Weights of a small transformer language model.
Size: 16 layers, width 384.
Architecture: RMSNorm before each block, rotary positions.
Training: a variant of Muon for these matrices, 745M tokens, 5724 steps.
MLP neurons of a small language model. Each row is named by its layer, matrix (down: output weights) and neuron, and shows model dimensions 0-127. Each number is 128 + 24 x the weight over its row's rms, rounded and kept within 0 to 255. Numbers have three digits each.
A block is one neuron, or neurons of one layer that tend to fire together. After each block is what it responds to, as a language model described it from the Wikipedia text at the highest values.

L2.down2336:133150145119125066130138143126120116129194182150096129116112072093110101120131130140109141088149160121081127105158153090111158111125171168155094124142130130160173111146151113119131131130111119130148114068099157149130142170124149139144147154123137178129069123122135088088137132138124151092083055140131115147137125121119130133140143106106151151147120114104120139147105179141068100133086
L2.down2686:107159113103138092151088119131128125146176157106117130088127103070116131096132117153121140108136155133107126104128137084117146117098151191160138126144106131158175142178149107140118146119147091133147140088106138160125120131106156123138123129130127118127102161125098106133114139111111152115118091101165116174118114116129164151119113130088130140152134140098100129117113136169072081160076
City name endings. Final token of a city name, often a word-piece ending, as in Budape-st, Chattano-oga, Knox-ville, New York, Tokyo.

L11.down258:076122142103114155182129147145128134110157082151093149163128107087088138126080139121170163164118122134147074165147121187108110138146111134120149121129103119096136091125120123111142134146190133151110118133094142133102136107185104115069158130125127072139124135148125146186124176098119110150140166121134148073114104116147137062102109124085102121112114106141101149097117120089129112145154
L11.down701:134144121081130102124140122199149121127108165107081081115113139130122138094094075121104128107164132088162141110122138148157114142106144089068092095145155091121132152123147110153147133104123147145134103096150120148147134110157165137148125174161117117134156123155153149130166147131128083138124145190137131146110111125122166108105098103131128086135143165065149173113095141107123157162102
L11.down1231:109114136119104120105119101142104129140176140118099154147119132066131138138115112124124089130162142130132127129135068116133151141164088119140160164096132098132068125152107127091099144108112131129139111084099131124099132120091127143150130135110125093117172168162168102124177133119148103189165100150146160100119165114169152129138126107135094117146124110124120141116149105099121131110099
L11.down1316:096121103131149073162108090137101114144139147137072116126118098115120173156108100107087141119107140166169150140099099117108143130178131117134120139097139117146069128134117157119132095118152153133130130096065097123106080138102122146124164131116087123113090164088147123140123141162100117128120120136094108139102137085121141139164129168096135128169144114112115105105095132098098150141097
L11.down1445:123147116134144148167091104090133107147143123128069114145099119163107114128169138171130114123142097100117128120137094147116137121141145122160084120119151146118137146174105100151096159100116125144168139119113094099140165115116156128161099111109125140148137111180125143130087152144126145143155150137130152158145112152141131127194109117133123130110113142149104107153142129153104131134157
L11.down2555:089111183131110116146136114124151120143116133148107119125097124122121129128113149074077124126133129151117122132117140139116079111134096104153105143116138138122132143109166109155116096138151145123157145084103126145151101105139144135156109124124151077129112114102116118128113159145113071138121115120156107139124079118110155132104091131076087121096083128144129143151117140131094082147121
L11.down2799:102160113117166108103113145152143104124141159123140133126139129113125167114120130141124133136111104144127118167156108147172118124166117089145128139136109116083119114182149146115128102190119114115117147079113126129136103163129146115106116144115124121111142183078098127143136074169124117130097088131105155145133146099099166140129139084155143091166171147138134137089084122136124142148140
L11.down2839:094090140158147149140108143133175138072184135119123127156132118147091174129107161172148082195112086114167127154130152118135100138145126105135120112108120072105132142132150125166125111122133095121129110164129134113132140157105139078162160177112132086145115115143109119172146150141110138138120128187140097136107132150133099119136146091123113130097090098171155134199170160092149130087139
Before club or institution names. Tokens just before a sports club, team or university name, such as career-list colons, table pipes, country codes (TUR, ROU) and "at" (at Brown University).

L2.down107:109129154164116107090099106081187135140129132131147167140140134169125131047130144083079107136131136182105139128122143136123123146137136097103083140095140142130121153117087127127155106124109190089150122139100103124144091111142130115174159138116122113084083131152131152101135146133127112102133142150129132087114128156156147135167127100149151119152095133142154136136114123078115162157144
L2.down1205:110133115154113147134092095085153104198142124124106145145141143178121123118147097116108144071127143163127164139132119136130113149093114118149125150109114132118136159099072144107158114125120158130164130151095097118139095119117120127170139142110131145115106165130151145131144127132131140104114145148104115098101103151120154163158115095162127125155102138143124140140130143056142111145145
Possessive determiners. Possessive pronouns (his, her, its, their, my) and possessive 's or ' right before a noun, often following "and" or a preposition, as in "and his friends" or "Emerson's Diamond logo".

L11.down349:134197161103127158105087132090116158112187088131101166100147141094168098134144106139123125123120108157112173101141123105104120138127145162124111108120109123134120119140137104103124128152107149161113140131138139134119138141090114078074106094157137149100107107145097114114109142131109109147141127118129142139132134148137134136099130158114119041144142158136140112139125175109120125123101
L11.down623:142137103116125132102102153083096119116161190147189146120145148113130151072088128140115128125121136152111078069151171123093126124144145159143149126159071139157107108143129076120130149158111124123147193145117149116129089120153085124140133139127121158099122080134112159082100130113131121177157098098139067085106096105129089128142162097146118104135097189102102121133122130102140152106131
L11.down1540:110129123110107166105063175107102134122149108150138129181139140104164173094096153123131139118160134110101186121089113126119146163090068085166125090137177201122079139128134138098155138128078124147128104146123134154140118127132159107125118135137069138114127094122117119108077160161096109129139108128129111104172114142154136090103137122145121103116106141132174146118142152128118150131078
L11.down1631:116125112160123119142113095082134158112151142131159099127123133118138124123106110191153115116142133111138116138133134141117158127096108114150150116160161149116141165121118095104144166130114105102156157123097088132105086161122072137130126081090110138106165126108125174087153149135117123123156109087162107146121111099127148117101118129168137158122101124117157103117115122143110151066108
L11.down2266:073175114125109133101123153119118153124130174114148100130157133129178119118114104085116153160181124130142097136100119157148113154130087121150120117102143158143086161138151148119110121144117116110121106143107149124104161153110111072121108130111102107131079094151172144143132106177152101126128119085097108176135138072130131127093120126118156109116130093132119135083166100170115094144099
L11.down2500:086095144088080135146089140137153094082164136114163175115131109070128087085154113152111165112133137115137147123119107102140104133166094100143135143104148108132131119146118123101137153149120094121124091105105082174124119162136088170121124143101149140143105129095118063092143149172105153124139169146110121151117164158145095111087115157129122100122177122127144122152096122170149159113165
L11.down2570:099156139107146128131084079130149098102058152117127136124150124128107126098100109124155152142131109137121109137134128117118129112123144165110165137119120084113118136152131100140112115122134124123146155121107128162135099125180117123136087078105109140084142148117076162178139101102100147131129109166135123125132118116086155160137139140127116109154087091153129149150152106091161171120129
L11.down2910:156178173110154111119132126142090117137133170131120083123135145142139137144099158121135131176142093170118154140131144093130118162148110122193132174162138174187151128141149127124133144125112132125135132149128110081127089127132108149104118092089103142079120135115127154135134141156158150140177164114115097108140095139155140104091086145151171120126135169157103112093156141123093140147087
Leading number tokens. The first token of a number in running text or tables, usually before a unit, decimal, or digits, e.g. 22 in 22.0 km, 50 in 50%, 102 in 1024.

L5.down385:131129148105146129103138175143152121147106116133116115161161142171128115137146128144139083175112123108135108095101140132096135150116125144118154127123134129122185115154142125126147106158150132149129095124162158082100093137149101145136143147151121139177126087132145155141138153117082154154138104153145125115125129089131118106114146150131128147164154084102149096101143094116152140151118
L5.down983:126121149112133123123128102124104160132139139102174099113120096139103133105103090167109136138106117121131147113109111117158166105098124113135140137147100091142142076128161154098125122115116137152149087139127122138152122117138119147103090168169129096138134129105152138144131108138149152127153162099136123154152178133118112122177113118144146104070126103163114111159127136123102148130105
L5.down1040:052136110141140123131148130121107157108088166119146110141126138132123173111133110121091160155121147138090116109127114072134131129083099128130170128120112129143155142145114163170070144115095131133109095136099147160103118141150170118122157142109107130119172162078160129105157177139139127121097128119126121197100130131130161130151161151144113096131129115169159112103128141158128162135185
L5.down1649:127126164142122098114160115135147136088088108136124165144087131151105165165066123119077143110109083159077067128141098152151156120118087119102118136116131117136143131113116160105113128150117080149128096139132130097084103120104125157120142132156138118110143081102137124118172107123168099119096128155177130136130107120150081124125096083139140121137117133139123087059153166079125145144136
Finite auxiliary after subject. Finite auxiliary or copular verbs (was, were, did, is, could, would) right after the clause's subject noun or pronoun, e.g. "fax machines did not", "Pulecio was appointed", "Players are seated".

L11.down245:149116157111125138150090094131115104126146120120137119136145096125106095132131147169096135093121117116118144122128164147126103152127108139127145122125139083149111106131136093126154121135107133146129107113137127131094135125087116162152124110094098107131129125144122153153141184082111149146153120150154141140145129143112146166090141106126113133144106120098118104126143170123116111137120
L11.down602:115120119117089167084097123172154161111100169169090120153134107129123144127146103147132095149088109111109163136137104128096126182103098160126114134130112090119092169130135135126110109124143084128132140169146114125114124168118116118138107132140138114091145106102125117124119155136175139131130090148167105115150111094116117120124104145118070114103095106115148113133099122139105102147130
L11.down1314:111088133114081132120149123101135145096078112096113131132135120132094120140152149104184134120167120204113086150137147111133117133127104141099120133149133145117127106133141166181164127180169157135146135093120139141151145103151112142100149112114183136103129123126138178139137115124086116153160154100086122136178142146152139134092130145102106083166126132140141116133163143128135146103145
L11.down1665:137181172148117167134175142139129105109123144148138115075169103141086133092118135180091102118159106121110149157110171113096142126111155102130120145118135101139089131140150085084158173182151122167125182098114122081089130140148085158136141104146108127153119140092106092097149118122141089106139119149117130122146143147139144130109137111100113148150120142100159133144136174070117137113126
L11.down1746:143134118136154146078116161166127149078115152125118130080084153165125146161108098133146115088119141137094140118074129134143159141118171143124124094100122030135121130134092123143141143168093134103170082151111149138156121133091122097144155140143151127137142146160144087094130148141133138143145101113131116143096112147093121128143173098148107096122126108129138163204104138116108108148110
L11.down2902:138138152131099125123159126126134170140150090134124103118110111105153143141128141139136105138118117113106107146146116145125054136094109129168141134133124095144102153087150102120137148194155151162135106092125082119102102158128090144150141159086120133112102118113134151139168110104155132137106130106152152161100151116116086118092158178136103124143130137138129155131120123130171172126143
L11.down3010:142131079109089114110161155091124111129106103126070156156149125123109147158123115137181103137124096109127133156128120119120137158139138133154152140148146136112112132167156147149137121139125130137124128150124126130115148138131150093148169111126144138124106113097118134107117126056074148127184126128118155163183143117123179158119141109149117120136081118125100127150139135156102122145092
L11.down3059:099150103144115151087112111150138142125122127132092161154133118118131150127114150099102109162128137101130092083163147112126101112085144160126134133154126099123144115069120091149145145104120075151123123142115138131101172106118127096158090122138129103136124110123089088202160138164113127128118105163140109141148146142122081151114121123136123147117122100118109153123122141114097142136156
Function words before descriptions. Function words such as the, its, their, his, 's, are, and and that open a descriptive or evaluative phrase, mostly in reviews and descriptions (e.g. "the arrangements are stunning", "characterized by their slate-grey").

L5.down205:158120160122105150114138122161114134101122136117152129128151162104176132112113112130108120082140115171127102137110136152143121172143115181159088099096091136161159115126126117084122120099113108156133128126139104092074110134112156132113169153130134125109109123130108110119100139121122117097137148130165093108106119085123143129139107110123127122126195100152128129123183128115116112129091
L5.down1719:098109165116113084120151153102157137118133123055131165104109157099144117108140153155111141130169114130139114168095111121129191125124138153143093124087101131108117060119136139096125108126112089155121134095144115141117137132118123120118150117146125115125099131161118095103100096135099159136076143146105149155166136087132134095126120171115146121167147104180104121143140116114120109166148
L5.down1861:134102132118106120131125138155114103095130144113173128156193100163141154120114116125116126153138137174106083143103095147127133127165102140135120122115130136170153126114151131094132105134143139126128112127104103159108114105119099118098094099121093118146090166120130100113127110135111125096139089096117094127176129100103113122069136146120145127123133124174097154116146122121141099141149
L5.down2978:171119133109107132136118138160103093114166145105142144138121099171108178148116118142121145147120140154101074131124140133146130110152091173123107153091147142130149159098126126075136129142148131131138125133138112126109114103110111131137109119098083130140123140116178130106138141112104136101105118152173121148144163102111115097103126136115136115126140147142105186086126130136135109137155
Quantity number tokens. Cardinal numbers and quantity words giving a count or amount, often after about or approximately or in table cells, e.g. 127, four, several.

L2.down590:080136112088130117129114150130111112159180105115172144140130172081103163118122094114129126071142119108124116148107153142124104178143105114123142113113102123115132125128133101116122126143149105077082113145165154108132157146130103119161186121162142113167135096147146127164159140144169086123093140113130156154112125118151119149113150171136113149104127099147103151165096119183117128096111
L2.down2371:070141110116138141128132103149107098171153131137178138124120132076111144120133106111091101097133134182167102096131149090137121153132167127114121108135126118139135102126132111146127155144130089119163131140157098151109143167134132128165151166124127081141134130118132137186150123135185116132124113127136165112140085133138129152100121135114142122122101129121124133138140131159129126109137
First-name final pieces. Final word-piece completing a person's first name, just before the surname, in lists, tables and prose, such as Rober-t, Harrie-t, Col-in, Pabl-o.

L11.down24:123136135146186084121122132106103136117122168148162153146147149141106112123085132115186158147133163175132164122110167144102122148102132152121131169140063119164098096104138109128177123135145094108118167110101195107102112158162127102069132152133091114137094117119109148190155093093106180138132129139129145159111155137134150157139163117110103154096116118149116126121135146113121152141143
L11.down1182:093100099123130106104111133079120143134130130153126139130101136146111134125114153151140113121127125148113123165170072174109168141118105109134145083140157139155131105164141142134089118161140125106117127109155141147120106082151103128129139154151099123123119093177173137160119131180110095129137136091147124158132120110120149167143100143106141125156133170096120147166145191076150110144122
L11.down1367:083109156149108141168112133123126120125135135148179106130141108128137152120161113126115101082119113105108095109136096114119137112128099151148120121125116139057162108123095115181128141063110133134086172140158118090112116130151141118142116140129114132095123127118123119105134107118132129179102106117081123095159153108124171088149115113153082093098093129133135121137140146154129110094142
L11.down1873:103117131157164105124155137110108172115122168081118125151104138117149150131089097101145150149135161121104097107132096152097143182099097101166161139135164118094114132092122125175125170165127109118101119145156132147121149135122139133111175125118114126109148132120163153114120122120138099142149132144146149098163181074163092149135158152134110090159120122123150117148151104126149146162123
L11.down1961:114093103113153137129143129122156071137091131114161168144086101127120147121143109108106109104154112084180152132128143111150157160125117114188096121111126072156116166116116135196098141142161105102069158135162182118134115113123078137159117124125085131134139125140127170116071130151157098065112120134092110144108157092120102090141104148130122107123144152096090115173156102150137129104102
L11.down2737:156157112115184150163141136083133130155135157099153112108131152153146107138108088103152118109156144131096159165155132143143106138125136151121110116114112125206141150110132128080090146160108118107091110171123113128136090173141125132139112128126166140163163166151073134160144131110093116118142107155084155123093106118157100145150130128124106129113109149145090161106146137137113160143124
L11.down2772:128095112143148125157113103086130109106091170163138162120140110142122161139140106109151101177151078121175098107110112122100111124120121094203165186105121088127148134132076099134113124073129113145136092128152133110088133135109099110124139163141112133078109107127123132093114142129114121129145092137107111134148160119132097138111126131141130199175139157082158156114090103132099132197111
L11.down2989:145133154143157117126098156121146149058116154147109154100123146128170138115081135122104131143090113110109138114136134116105187150104184125118169111116150092136156165143165151106111154181132093135119087108128113135137132122153123138107111143134106136143123133150164128134121166130115135094132121113154147188155143110124126144157160119093135152090083101143151146106137156114141109141142
Time-unit after number. Time-unit nouns right after a spelled-out or written number in narrative, e.g. "Six days later", "Two months before", "28 years old"; also weakly fires on row-opening pipes in tables.

L5.down407:115142116130142145101136155118130135143151137171166152105161142156078145111141107121106116109129135163102151084105138150094129145139141103116133127132120122081152159153119132146155125156069128121154128133125110153117103110112125128175121117107141140117097136112145117124106131107123112096095080130127134126157148126129139120168103107146153101109091111127140120145143119128146121132148
L5.down2345:150124129105134126126109132152120132120107114158139111090164138129125109151111137115147150158135133143127138114131157123070139138175149126126131098141121150083163121139120146086140129162109137093165132127109134121109175094145136123131162132130109140127120137114140085155114067106141103093106119118143156180133131151089085146122134117120168125165089136130125125161106128127115106129135
L5.down2689:149127117133140123113131155148126114150146109091137165129156109158119152142146146142118154135119106156116126153096169127123134119099162118136152144067124079161146140124107126123089141128130127095136125104129107137125086135139097143134088151125138132090116140138138151093146136095120141077096128107151083136133142098139172105127140115123097130133146117153133152132140140126105151165105
L5.down3016:089165119124107122075120147128114134096132116133122147131092129141148110153163138144136151106140124111124154148090155121119130133127111146130117095103126075157073162155098115117144125149136106101165133152089169120126095116137114155189129109081141118084110138138098167110122157113139164111102086133110157144141112114149109117151141146115140147137156125151132127128107168100093139105135
Possessive markers. Possessive forms before a possessed noun: the s after an apostrophe in names (Hua's, Fisher's), and his, her, its, their, whose.

L5.down149:135106164113141141111135142170091164101145088135112175143070136144104121119150135120121091155132119131153125099100117095126175116126183160125124097093158119151159138129101142125112146057130114132160120149133147133142088140114084121103111085127110144113124122127126183145113146119134103107088119138131139133142121121157133104093141125117140159141132124187148129073138136131099149147128
L5.down640:143132135114114142121145078130160145150121120134107165150111133181083115103125111146111121154136120137111140113149150111127187082126159141142128100150124146177116112105140151093135094108140106128133135127114169127128107150127076094144111116160135100127103115123111158099118132149125091080080126102115119151120143147145122105110089176084148130154107109125134144109152130118140097189138
L5.down2238:126154155087115136075157144137100158122183099128139146128099138136105125093145163148107118124123105149121134133155148114127144126106162172127104147122107114157160148122123106094130146091149090119140110128105099127126079162140109132176111125140118137076101121123145112146101133144122101083056109126157172190133101142136173140077128134082146141152131140122134106083110114118107099128114
L5.down2976:104159123088088135087133097135135178126101120149120148101099144140118134095116140167078194136129185105144133161149097133133125160146157143134122138176134132106126109155121121109120139135130110148155140109100122146131147136170147098156153146168107127122142161145100133129154155129088052116075193119137111145136102126152136125114129115113104161114141151130124135111157081136151119121098
Proper name endings. Final word-piece that completes a multi-token proper name (person surname, band, place), e.g. Di-o, Gar-cia, Tukhachev-sky, Bang-or.

L5.down97:116166178114119143086116184130128116108206114111163103133140153116151146131141107116147180111123117146128124173126126128131144132121134140083119153124185115113118156098103115146111142077108115157136091181133106124125156117142119118158142131120118172126148137096129170144108134102136160107118081119160096168149113125111138158110149105130127191116108149140109171108112086133127143103109
L5.down463:134127121088129123098088121128129136111158121119133154081163130091155135120149130079119108115156137141120109140110151131139159091078132115103114149121135137150120125116123129146153122120133127160145085172107156149162104166097100125112158132150155159127112088177120129161130130121146155145123126093138148120101102128148153148110122158093156144170105134168114106144141151120143170165124
L5.down680:108130164117142124103181131124131113132138111121106120128187138077136143159151148123103123129116097136149099128153119172120084156105156154139129067135085128118090145136140160089135110141152148144123139124141129122131122093142148170135121143123123157157089105137146120172128084130095139148109151134149102171201162123119120101111149120160094134105139148120128125129116136162111120131142
L5.down1013:119137127071142123096138140128148108096172080094143126104119123104153176132154134092154138117135128146147064143117109121155107139132126135093131127124094139141152132120131130121097100125143124119117115136157128131129117118158132164120150153144148102153118126130146128162159139088128090171075116101154154122131078148163113155094148140085126119125081152143114134113139075166148142123088
First-name completions. Given names of people in lists, tables and prose, strongest on the final piece of a split name (Lu-igi, Fab-ian, Francesc-a), also whole names like John, William.

L11.down653:147129115131133167126126097130137121127149105139101138085154105171158095118087123102151123109105143086158092139143156143098169141096157110128158122124120131144122130111153123110102116148103182170163059150097132144070120118132078128138100135119131145118155157101153109181172152090121090099115132115144117157122132081095113117135099132105123113139129111186119083106057123120103196113138
L11.down672:113151108100104149118132151101149140114133160158137111135106161124138138151143117132196104158158117135093123093107149092121170147126142130148140175150137159108102168154122156139134145140122081171141080103109142119166143089099139163154088124163131137112107122097110131143119138118091117179173160102165084109109059118130101125127133148143114111093118113094143127124154156158134165146136
L11.down735:113126164122141177120143161127116137100139131147131106071118152138182152142118144145137137126112137104158139103142095131107137122087126116122152146169071112126102131146117105131134101153095150159152119135167130132155103099112135106100112116110139109105128139127098110107119118141098118114109149149126140127154084127114094084118122142139148157133133095088140147158112094146131137130131
L11.down1115:112130145132158125151121125145100142121094125139112141116107154142138145127119098112084127137136124115127113135121097128109144081151122117120115161138119149159124120134096186097124142093119117102129107135159094124083156107129162100164142123122171162120133136151083098134123136127101096152091127144158150120080079128090187114123132130105128166093125088146123097114150138128140152148116
L11.down1336:132177124125080165106124095146142149114170133149133133171170127121150152117114113123139079158118146158143117083131151098122130131115127117133139138111132119147121106108122138142160137151189070127152150116107086101180139128100139117111106113096120169127123115130140154151117158123124139129141134179101092091149133087100115099116136123144162137178142143111137152117125116147107130096095
L11.down2117:120167118146114140150161141105132139096174146144139123134095117124097119102112125138129148066123172107148132117140126114123126130060185104082095162121112150137119132089060125127110127140188096128153097147078129099146124153080121131147127105114101163182094148092078117131132136086145094150135076135115100144100077096069117128130122105106142171129146159151120091110086140132121109148120
L11.down2203:108124113133123133128156138103170085138152125094136110110148104115147112146139126104151130100164149109110122141146158124136127109083132087134101109121100131150138115130136136088149077121111126124123115114118107112136104117134142141143117155141164143116153143102121097165104171132112106120182125159150146172086080165103130136053075129125108115168124103133156145100161136130104138123136
L11.down2702:134117140086108133127091137120131161147120142147129166158125142118092125130072154124150101091163099144162118090130099145122103140119100103108140098124119118163101108118110158155116137095168137165165086131164103153126177107109185132096146115116116186061096132104134144137118137117103114087122161129136156133114120090182159148145132136147118180095100122151090095132092107128147142110130
Final token of names and objects. Last token of a multi-piece proper name or object noun phrase, such as Xavier, Aleppo, Harrogate, "the title", or him, just before punctuation or a preposition.

L2.down149:107074120155134144122141096142147163126107132126139176127153118130131119122087151104132148160151118140112091108165158140115138087161127103125161103152109130121125120114129124149134160118122144098146147148138124131085114146086120151119132162124121140123118164104093091095141129105130154132162095129135167115114119145074109123141115098124132128136092107128120073115121087140142158119152
L2.down881:144080119101138118098093146165128154152101110131099160121087132121087079120096128115123149141155122122119108122141112162137121085098144118155130133128141139164163142123066125145170158075140115122147155114105147111134083128093110182147144155153153074112108107089188126145100136126140099137144112169158123109104107098108145129118116060133136159132093140163116128123108111129148114144103
Separator after a numeric cell. Table pipe separators right after a number in stats tables, such as election vote counts or league standings, plus range dashes and "to" between dates or numbers.

L2.down230:148104126091107119141140160147088106104133099102097145146149132140139135087138151143122149108111153111143090122135108117149092113157109130094124144155121123122155109108155128096132137107099121133127116084124120084131147182112168127171150123161133121126140150182097159146131084147113163139076115120187157124130143085155141102095082118106116143144092129091110121137126114117133119100102
L2.down2391:093110108102099161154109157130136133133160123130148130114107152108121099123127107124117150129143130141106153128087126156141109134116103118146110129110117124107135104127151120110123185120163143147122082127100125143109162153129163126136065146160109152132143126142171101114087126143123166134097133136152147123134131092116124123132090118108099119128126130124107150131127119114149117142140
Slot before counterpart entity. Fires on the word just before a named partner or opponent: verbs or prepositions linking two parties (merged with, tie against, Mitchell v.), and table or list cells before club or team names.

L2.down184:170154096136142113133150124114142121141081140129173144095106106163165140141151151125099106123119104132088123125132158113146142092090163150122147117142143130119108163157140097142137129090134056118063115120138136132105065156138123101135159169167159150121139106126133137122104125138144116074092098138115189170126134096093104099133142156156145113129148114160101133136093157119125143154124
L2.down2321:134112113140136170110144145134120122132121160104162100143113167109129137180138149112115110129128103135112127123109151093136161123068160151123132120111099137151134189122101142187087130144134094092090100169142144168094065148140159157126110139148118142117166116158165104094143113149082132123128118117140130125150146116163110135151108152139119093114152117171100149105124138118115137154171
Copular forms of "be". Mainly forms of "be" (was, is, be, being) as a verb after a subject, "and", or modal; also "served as", "-ly" adverb endings, and table-header pipes.

L11.down467:124137120129121100160112138157102139181114124141099157125147155111154137101123104131109118107150066142200116082122073139120103101103170167140127142127138152114139160137122121113145136149121159105172145131158131115088081097120115127078140128133103122110116127137114131176098076123122122143100125095107111129144127172127128137154134146131090136133188169096072149153100109102135139146126
L11.down505:143140139118132152114101125169159120199185144183129139155123120060114147091142136098112127138134097129107151132138105171124093143130105152123127124128142145148128139142137100112133127153114137124129109119137127150126180113127135167078088113106141137159159160145144134151131089118140112127119161094150137104101152106101116135146131115133128189101156160121098165153092113102130142136123
L11.down745:122177096096102150143122108166106106117134130132177084149175116118108078068174120151137153129167144115112125117133124111126110168149154161106142112113136114117140121133126127130107099108131123100108126140156109094168133138162142117064145152102111139078107141099116139109092114104091130168142127133146145101174164107101078121063093105103113151147140100147088121080097126146148123101136
L11.down1042:094129146152119130132125146111131116114123126098136122134168145206123122119134108085081149133108125158106126139146119104098185120113108168133102142122149118113159128081103146133103113134154149150154145138172142136156123097111126117112159158129126110100105108057149157071125148166109081100118128095131163132101135075131109144115150139101114116130158096166143131122113125146120103177100
L11.down1564:115082109108112108108155124138100121103160169107103147141134115143071140126117121127089161125101115107109090092101178144132160156095085155168160102128150140089123129121105127105171113099117141184125150153137122163131102120104091131147114158109123146133107128140143144156156114133161124136129151118117121158169151139146112154136110133120145151150190141118111113118117164108151110137128
L11.down2148:129169090148115135140078152117110118130162135141109154097129120159155100135124145132096139150144132160145109156107160138157158159123131143116134123156127145140092104165156154124125108137103156125103117139199071158150147114150092110120097110109143130098165102141123178108082124149105119132171112101140173082125130100160148135112143117141123145123142076067087147119149150121139127136106
L11.down2918:091127145108116126136097115147099069126135203152143126106128082135168131142144145147128155135102129147134132141102117105116092141149092189118110135094103129179178149127130123106145160137123154097120129119093114130127131103125124090080139136144146182122139132137166133107141113135126080127100124098144143160094091127180143141117113083099096098082167108142175106124144107119139129141102
L11.down2938:122134119097159148156083130094150104149112110172079150118138091105114149104160175143096102131118086151118132099128144085152143120210148137131131126099124127107148072108111119099127118151099158150101128093106087134107147118127130097144149132121148105119147106183105138105082120106146134094153142168138152102130120157113127179116131147096132138142123131108112088100154092112101142121112
Predicting an upcoming number. Separators and words right before a number, mostly table pipes between figures in election or sports tables, plus "on", "–", or month names before dates.

L5.down216:114136149091079163156179111155126128156129137142149125118094167149144146109132115101116160158111081101120137120122123114083133139171098111137132144132110102158159108118070113102148129134134088156154098072113153127118158131142097115139127165129131128108141161145113148093111138127175210091120152152192140143090113131095126096101150152159111147150105142113118143113141101157142135091118
L5.down2514:117148160083146170129123166158108162116168125156131148133127122160069139099128116120074097098127138165131143135150118123162158123136125139115129108114124115126106160113102121127107122130132112177116094126127131106174109151147122141129135135190098126098120131101128131113146126145091116115096159145155138149120144121107122095101130130119103090105198124127142148106174093144085136131124
L5.down2572:124153124085154118142087123162138086225151151128163144121092095141121111110157100132131126123107087129162129094138114168148141086152165176146131112121100098110093141101099089157129127127111174127139112123154106146155127120132150074142090133115115162135136137073122098083126123127090139133121142113116167118137129054089135136157145145130095145114158140103101143127160101165127159133124
L5.down2977:146136174076081106102142162162131114070189078136157122121123135137124164106160093122118133171124113134121109128158108135120135147127118142118108138147113157161133155123123105125115136129149089136114114142198142133162123143130079112145100161152127135103134124101125129151124126119109135091125107146113118152127107106144144089121139171149127129140157118125123163084149122131104110150091
Before names in lists. Separators, country codes or word endings in tables and bullet lists that come right before a person's or entry's name, as in 1994: or AUS Shaun.

L2.down720:126141119147106121094139121135148123146130117134158110118153148111110103122136129119103167165130132163151142119112109120128132148149108157136079118113114088135134080126164139079123091125127153116142138166165134138111126156145145149105080154140147127105120141096114085103107130112158129107130133095160126150172138063110122136119165131135120127133142154158133141151144082110166100135148
L2.down1064:108123132124094127133094145128103110093149143076185124120131095131141155151111093105173131089152097147144102133125118104093126119129162116151137153137112106146126149115134120097123132126127185132162123122127107135107176100156148116131106184092150120164116176122185125131142165118144136090118077106106122120148173126172104136107149121095100099147169151096108155116122108136117102134104
Quantity words and numbers. Numerals, number words and quantity tokens opening a count or amount mid-sentence, such as ten years, two films, 25.4%, also "of" in a pair of.

L11.down769:159183119117085134124140142140089141160161115145156123170105149117146138140128087089131144102157130098167137081102103127114195126155174138142096097132139128158172123140136176132091119115121129156124123118161123120077140122116150138129094140112135143131156154105152110160171153109149135083108143139134089084108119131112105116086141142158116089100101149099156165118112166141097105078097
L11.down1127:183170117120146082170147164075106119127124141143109078157125120137116112145085136114100106167078104121173156144124132114110147117148102117148090113133161110121138126139151107104137112155143106120127139110109148131110106116181111136135164182085161156107120102132132122136119131177138120109138130131133131141121134086111116110093152156134102138110134111138139116110151143176128138085120
L11.down1543:129112147116135128105149105151149133114126114128110125106111164103116146155107111117135092136131136108144144107129158096112102133122128091117155137099095101147110151132139156090116145129102127135108142115134123143140106103150077180137132128126152142130136082189106176228136103087118118138087128157140126070143155120130118082135125125095128139131145154141146123112133118146145089143156
L11.down2404:122085152107135099117134143114145133123176084105074134142133131120121141146138125116132138143170139106162134148163096108157171135166132156113145147119141135133147128119113154178132124136094130150094130137138105157155119134121145119127175148134124104166102113137113099142149181142150159098125139106118107093154169153129148132134152081118132134120128091110131126133076118119112152121126
L11.down2528:133111101153116125129123149150129142120116104138130140100088119154142140180151162090108134143195131071083147116175109152101136091116116126151081120119120145118163138115138145141107097139151141116137124118131175135147144121188135128114119146154141160140129112120090117124137166155101138088117123106167124108116113127107126162132101105122131141104132132149135113064130093138138098175126
L11.down2685:143101070175125116119161135092158135155172132157111181166141098121133109150140145160122134106142171111106075206111142148095115167076124139135152116108097081137131141126107094111137112130119175122144160176143128160123113129141127094174145125113144126117124134150169130094160096185113137091113162127137137148115116125139149105073127090112138141137144117124131112091139143121152161106128
L11.down2779:138153170148151135133127141134182138115117122149123127122130133106144169165115085103146107139109114129125128099115132147113089151136136076111109118068110122154102139141136142133148126135098074145135146117175141128121098134137074146102116115132152112111117131140073168157107102136084142128111134109126098088160150116123104146114163107125119171097094132123150158090110104143110103116105
L11.down2827:125129157143130145113108182110148164149197086152106156098122144109091121140143114112129104124133134101106106128152173147148064129073129085138121149127147132115150138096146154142158103118153132133137127143099116134131156157101174106139128142120163137143135122086096121190165092154126128140139159117111116090149127145155131109105139164146096102155145118144126162169125145106136150158119
First-name endings. Final token of a person's given name just before the surname, mostly in lists, tables and rosters of people, e.g. Francesc-a, Rebec-ca, Kevin, Tony.